MLP neurons of a small language model. Each row is named by its layer, matrix (gate and up: input weights) and neuron, and shows model dimensions 32-159. Each number is 128 + 24 x the weight over its row's rms, rounded and kept within 0 to 255. Numbers have three digits each. A neuron's up and down rows have the sign that makes its largest values positive.
A block is one neuron, or neurons of one layer that tend to fire together. After each block is what it responds to, as a language model described it from the Wikipedia text at the highest values.

L8.gate89:137155125126121154129101130093142102132136119154099149157139142132147140142124120137109140102088106178129130106155171141083132103146101115151142141107143132155097183126090158171155095105121161087124076136121153127136118140135115101173149138194140128093122162158088158172149146122173155101139127113170104164110096143153102100100126092172108130165156123111134128115111176117144138059165
L8.up89:112108112125132107154120191132122105170140136113095082126108144122159135123114158084122143105135171170151093114118128141157166188103133130132129148105154080150125141138124104151136118130151188068131164110168114167147135122154104127159097162145139147153135133160125129140101126137125135088085155127135114129142122112092107132129077142140113159104104127173067127129109145102130121117127
L8.gate112:117128085179151148145114132139142152150140126155123137128137115091146128123156098125131125171151104138127130128115105128104130145121103145170107152124083165134141149097153071139100118106153076161147131140174080125127160141142151145108126103130144122118110111135150143137118132132119085153114142116122094136128121128135097104087132155164120111137093146120119122093142138120101090138165
L8.up112:141093150136147126148146154127124111089119169168097146080160136140136089112115119138121110116127063123157110115126131126189135117133077169152100117156140114145114123100111133161133146082147133116165066169134069119154141151111144146120157150137101124093150157133108136111155123072099130093116188104145141102097144116123116102120133115142140112153124141119136129137124188104111123095141
L8.gate351:098118119139105141142128140095130160180137108123142101093158148163157133156121184125134123109154107129144144116112150124110153070163116100153108127138145115167117124099139096138135094097162102101161124120158136116095141117177129133114163117155103111184090126116066148112120135115125111123125137136105155106137133103173118158133137151147114106123158159142166137189146177142115127135132
L8.up351:152141123135140139115153108159125108128119126116107108111128167148101116172121098115105149108141130164099131123104112129149179124119161148136109134160138158111135138133137145137133120118122093157176133125116131136155136131170144138145140119139146105093135119169150119119120151141156106124144139133118111099143137139091108104176143134162146117087129133130145117101138151148168121087120
L8.gate506:130141136095123114180104151110136136124102128134112141141139115167145134124102134109138124059096110123130092124095162113127157103123125150147124135143122126159155148161096141177128108116127090179135098110126140140101129173121105142130119152132111150160141110173086125113154142114142086119145093150129134158121130100137150150104169137103112112115145135115110145090175133095139142147123
L8.up506:151121114109132158143135124103122146105191153118131122152151142098097115153180137136139156126119098167071102144127152164140136147130125100113085147132157107084117165121162133110119116108138174138153124158139109182160159097166123126131138076132088156086122115157110133147108080150104181142142132115143109144091118120149119110127130125140144164147072142160115144176141084109138103114106
Final period of a paragraph right before a blank line or new section heading, and the closing = of article title lines like "= Nadja Drost =".

L3.gate8:169102102111131172109112106128143117094164115080112068095114129118146148159104125132169132102146142153148088134081126134131101134107087128078110092121113146128132138132101110116151128132121114132123135104134082144147158142136145126117134133189126170126112127147108139103078124146113139116150138133136134119140050138123135118122123141119092125146112116112139103144133143079103128125094
L3.up8:137106110154138134123091120110128097091129095105103156122106120161141128108115140113127165171103149111126093142071182166124118094106151119164110105117124122098110151169097122141176139128126100131162142126161136109123143123131137115093178111120146125114097115160121124122122141102093152141149164108116109111162106181120123134158101148085101135163124142129096127104127138151110126176097
L3.gate57:120137097129120163126108136127150112111138130132153151113136116164116117159132153114096115127127095181127102152116138152137181131104128083121167102102108128113148146143121105170107123129130122144118124108140175125110137118123138138166120121119138136139128146136126126140126154133075144093118097106136130132118119147146139078121159103078139178107106104141144134087086096102100140160125
L3.up57:141152111117107128090136103152097153180142142095120121121180150131153128175123158079102139131127131118171099124111131128152112119111136123128123136088142123150090140094052139142121131152166147134169125174156139134165126150135129133140142118151157103152102106176189124153147144135104172118117169156175147131166167119135119111105128150154127140176127140151094132064122120130146136115151
L3.gate79:143109065160167120114076098126099100133163120131102103106105106142126105130086105111167122113096131128114100116154148135138142119130102092143144130132104138127132134083135110151083170121100128115093115165113167130126140126138143183118123141143121116122127152172142125090082174116135076133135098159111089124115114180100124131120131152138133135154157108116148132143147112183092115090134
L3.up79:178065112147188081079126131139122127094162153129129098110142129103171133149120137153117097157064138129112107151156116142149120113139128152126104139128109157085122134121109125159126112125093127075129118128110117127144135095098131109114120089092132109115120126145128142119126120099119095102123116141110121123154156120142151125117127089083172201103125142069105178127121129142112093126087
L3.gate111:154113067134130129137133109138119107160112106116111097108097140150165111166134091099148056084144107163117131101146138099124139135141096119115132111109124134114156134108114090168138134099097094167134133149134120090153143151156106116098118116151086129142093146149100135145133151145109084108133103114149086100114074117126128116125106131095161123114100099157151119101121115143131077132101
L3.up111:182115095084126097152144141094072087084105140172119127100070102066131115127110125125110136114135158156102093123135109120154119159125094141161145151119122128112097137157085098117129111124095111132127170148163097158116101114152114124144104104123133153122125129157149128119130123136147147086142159117113093129103099105117144135119126115129083139118120171104096134121096130139150127159079
L3.gate121:066140162116134117109130156142149123108154126109107136084090161118135115129133140135155128153151105183148145104154131151118149130130126083143093085129124126133159184137102155108129119120141138117115146109126096121154174146146124154165174084154130108147116120088144115176149127132120089100100162116105152138164127175124109142079150156133133109113132141103088111152117092125100162125093
L3.up121:113169143132146169106145115110154129116128128095100077121089159098150110108111124099124139139156107164135168078132107091127151132117118096140110134171132184125116130162128141126126123141081114100103110123158107123103127132140130141147098087164140100130134146122137118171099139089122089119119144110103132115151173144082140114158148137109123131076104121148075165137121129114106125111124
L3.gate236:105131129148142143144078128138124077111111165108102151158126099120152139152115112137109110151128125148110144110130135161176108134149169107098157138126159094150089154166145156104152127122143149105066122106104132143140153159108061109110163129127136105151114144126113134137102116110087101155100187160121171097123094141116107114092160121115157108129173134122116151130128130093115136101101
L3.up236:147099085134139136146130109114113129112125124146151099094116075123145097127146115137153134087107153153105143143141074117127172175135088121095129147138121161128115099164154113120116118150143134107187141079123117101093149118157135116146110111150123127162168108120117115131113146088102075141106165135154152111110130150132111175109149153109166143118092152158123144131086163155121100144172
L3.gate254:117115136146125114131132164093098124162146111147118122163114118118118132184135173192134095125167121142125121117117132146097137131137152124132192115145131155112147141085108147139169111099113136139142111129165129100103148160085124076139096160149105137147145127124143123106135146104127129138106165128140124144119137131132139154097105123142160149143184150108142145137146168152123153088179
L3.up254:154143141113125130128137122153112077146123142113164106162102139117171146145149141150125177150115111115102171142117081137142063123123119174140096146119165109132175127161155178138174167143110095109127130194131119158114108103115069097123153133160122119095148117121119132139153132139136104157133127142170162120139110155117104145135124151058137138130127165162124126109124101124072100164126
L3.gate264:111133132126144125134119168156131124121156143147106118127086089109118135140099138159107116141160136196099107110152111128155121152117109106119169109187161196124143127157129078105155108158136113127131155116082060123144162121141126069157173075135139100134154067118120121152144117095107145127173119145116130145135113079142136098126110084128119161139144144125148131139135146131111105095138
L3.up264:127110117139092126133134156167138133156133140156080108127111070108138149135151119151147089149154139170146122116147134079133130130119130114161123147159134194121135145083096137116157160113148104118107163116108090093169164156194150123134165120196129121124131073148105148149152149145115112130147134123191096142172137124142148127130159107167125118127107123135106160142127173117110108113164
L3.gate366:151099139096114115146158160117091119148108144180096156099115145100121134116127127158117166098142143111134141119113166138137125109180141128136156162139142084151085132112131178116136149123131114122135128108148121135140146126102112110119126109113135106119150170093132147122145110158137116121101125132109134118124134164101132121117088149145092108109165117106223153119133113114106105114087
L3.up366:116129144117155095136163170110136171090136157116098157117099149105158142146137107151150120157104122118090157147173153115141139153155147108130149154163130135160128073131129108158134105055152146142129121179121169090123114162125121132123150111132127117138078111161110145122096119129115118148150107127108165157097164139068132122104121134136132130112119128147112148103158142140128088130124
L3.gate385:122118124164103110102113134145111130137133109100080132112131139122142116143146116145119092143093099133143155182129128131113110163149134138125180131097115134159121144146119123102134116156122136121121132102137089139103140135093103084152135140104084119150130104111146125139125183150097082131121166123127134125153154118069133104077086068128140110128162106167138144139103156141111141117122
L3.up385:096120140144143144141093116152132146101101130133107153161114112092127129135118134172127135111147115139116138139108097153139062114088154152098101179177126108139117109147127140138168144153170138168133156142116156122138125148147117182128121119187219137172142149180114136181066149111126129099139161109096158106137153130104133100140116123079138091106143083126127133151139139140117147134088
L3.gate395:121157159111112158154107158100110122118098119080104123126123108141128142111131104108179113135170144175105099120099146115147095125132155120130115123181121133154109071149166122155129105103107130146149137133133137161094139106106152137127131101137128108143124109096138098165117098123105123140116126077139108082125081111085138129136083099141160113138103139143118118091105153132138113119113
L3.up395:099153132146116125136134157127104168110149107127152165112120135160080111121129180109145169122106123134136121137172124131106141105124128133096093148158084153099111109138138142118116135104139144184175147143114109132105126182112143099156096109088109138104135116158100149174093159130095145159098145154135188140177156141134137144107103125151129117174172106117123149196096136112105134128079
L3.gate447:139148123124147137149139117099167149112114154133136134097129179126107145099084129138117158150129101130162164108146117135129121107112125143167147123100144145088142143130158138171116123123141157125127154126116160118067124131133097087108102122149089146157106102136106127077079104141160129119074146122113145120130136114133190109152145109111146103138174145075128115117155131123142116110095
L3.up447:138125124150140153143109135127164129133135142148124122107117099112142153163157143133152134122146090179100135120073123112152150126114135110121147098152113171133166164149104143129117103173084153110113113130131127153137131116126111162120156122134132120138092116177089128117151128108138116165105161102116110144122156116090132130083145149147116168139080164167115162112113136160100129138105
L3.gate448:152124105136141120128129105123133128102161095130121121102115133111077120142119114080147157108155112111163119150119154125133122111112115141151119136089118130130100114132070120136151139137120135149149098123116162142130095112132082147152119057116111169148115173191103130117097124091119100126129130147146084085156124137131132104080143128126169150129157111130122147113153162125136141107122
L3.up448:155105133099137125125086111110098125115131136118119127129097134122133110155090099119133089136097106103138132134098114124129147119102127116093138105153178173111174137147121062133132075141123105157156116117112179110137113099170115144078124111157088128089094137151145114127125134099131136108150145172161131126131122162165159086180173124146195142135121130123179161129150119149115079141126
L3.gate467:147121134153141161141135126133117137134116108115140057160145142147128119116132126152154116153134114168164110127114153172136158172128113127146113151119114156140091161146129147162140086112088159046116113119125133124143147136128153124119101126157109145113117097113138153109132162120139162169078122103156112140133112130073174100132132115117163102147154116103132135126119099103172112101127
L3.up467:141124086119167102161125135145164125141146128155124089159097152092147084151087120107089115115160132173131080129149143114136117167133136158138134119102135152124128157122136110113130136088121112075114138128090115116116138172159110167160120131163109089105089120122113143130103144125098114157137133090148123124101108153131142140111159091149140085157122161123130125108114132127142115115143
L3.gate471:148099082138150177139096152127104096150132110148083105129157131150142081115134114097135102116149134126135134157116130127140152147107095103132109160117102108100089128161171098139130126153119114159162151092144097122114150137179117139173129109174108105129109111134110156059113128148119154101094100084162110139128099113104144118098143167150120113108096112122106114156134163079135141174132
L3.up471:103093104087096132124087103141134139062143100140135101118119164141113099162187190090135111104117107124140133130119137137126132154116125134157148143115153139128074131146098122124150153115095166145138143072113131101128114140142155150129104113132123133139108094133130106074085110145150090072118107097117141114106114116094172111094122103081151151113108135110094150148135167108159122133157
L3.gate511:160127092163161084106123114110131115087107120120091116097130116126168149115172089151078143153141139140155140102149124143121112158112094123160113169091129130145075128091123164116121098138143120148101144137115116118118147139184107127131118147131166153136109086104132120096107139156046122128168164103133119098116099162113106135149139124133162096130112130156153147098129112168117112102107
L3.up511:122095099145178152070126114163103158151139103137120158123146127139116114151125106122117047133095117125108097149137128115116098105090174128143137152154133139086137110134170135127110126164124144138122162084134113191133157114170104128131086136145146156118113160145107115141071139142124143099097155134153122143113110118122135131143171116183125113120119137165123149134116161148103145100107
Periods closing the last sentence of a Wikipedia paragraph, right before a line break or section heading, e.g. "history.", "United States."; also periods inside abbreviations like U.S.

L7.gate198:148168117160138135093143123150100130164121127122071136120099157110125097168122172118135115086154137142151135087163158133122160148150119164108116112160123127141134158121113164140182148113119146126156101112128179156117135099106089102164138113125150121175154119107160110149172101143100122139190145176110106129133123147143125119157155083151109124158157185097098125115155107160097140141165
L7.up198:087151104094097180102145120145148132128100143114171058100121199143131125173112140108086125184177124130160141107159126123138119126124168112111133105160155138131145138122124102106112130104115115180137116106131123135146085119135113097135121100152098148132128134177129123132123158168131118166128106136103089129124150114092101104120135103134098135112115168096132170123100102107115138128136
Sentence-ending periods (also ." or ".) that close a paragraph right before a line break, in any prose topic, e.g. "North Carolina." or "the shore.".

L8.gate24:161119117144098117125129118138156106145139143129132126110122158140094133160161158126167117143119167152103130142134138104099080088185161119113122102154138118137135063131130095139077137067125157133175133109120180150150149099166132099173148098145148118130090129124152104132107150115130131085165116098133146145114171137147103077171145152137133091129100120114153136100124137106103125127140
L8.up24:125161089130138104145119127135120127125083145127107170142097116122120096093153115110108133117126152121127153132124142127122111130150177112137157143125119112158134096152145104084141140083150122130108157114139129120086126103138114161137123141137173120119051100127157132107162141031128114104125110148119129169141135122131108123131111102115154133171078109140170140126137137135183161135145
L8.gate53:099133127118147105151127086123131110102100092147145107128155144119129162125151130087120156123115105117115138145144107143112121142136132112148146169111112097101117120132117094110153125128129144136114103118127131125118104151102101165147134133082140129121160088140133128087142140108126062134128134132123142133165093122135133165111124149115122098160149149097145138132130136135104041141151
L8.up53:157126055106159107132150106141145095139119140103125141181144151151175105140090141118129151119083116136126142152179120128166144112153110134120141113147138086122150123115093148083124131117128148152138110117131108120135165140075092159149124143142130135125088100099111109093131124116105102130108125128130131129102161127154136133137153124136161117098129109182140169115164145119143096176148
L8.gate60:126130127138101141141124155109139172126148152143072114143169179171151123116097126120123138116119107073144133116132086111130156143157166082145087139103124153167165131093154126129109156101117102100209125132113087128119117101160122145116135141136091138102093113148117147088117114087155124123126166136128152160146134117162156150127125110111144114136107151153163128135146148150135140133141
L8.up60:118089092173163118122115109182149173112113130128159136117150115122090112118119102140135147132117132140154173139147121120092174138223139120141120103109115111107121137128134127130169133150104138116099105122140112133123135096131136144124130167146115134123177101117095115118096154113123151128118149141149126145130126146172166138117129093114114152103130151176175130132151134102144180130170
L8.gate288:141132119117103130109146112110087075173166148123166167166143137169138106117130106129115072112144158165132163085130109163115119095151125116134139133121163136109141146127145112127097161100104124148094144161149139152136164145092135139107146127133101116169118139123083170127113144078102044142153166129129135126134140124137099132112137142147121146123135144129154132097171104119110134156135
L8.up288:112161165086108119106131146171124117152155122125153137168120121146113156123137148135155118129109137077162157096123108092110155118175111108152130151120162133099149136105171131108087142135154127148158099168105101108116147158155118091070125101163125182145129141098159163069114161149125059118135102145112122118158122136164116146132154100121107120091132135111093141114141112141115092159118
First word-piece of field names in "- Key: value" infobox lines (Hazard, ZIP Codes, Vehicle registration), table headers, and mid-word fragments in prose.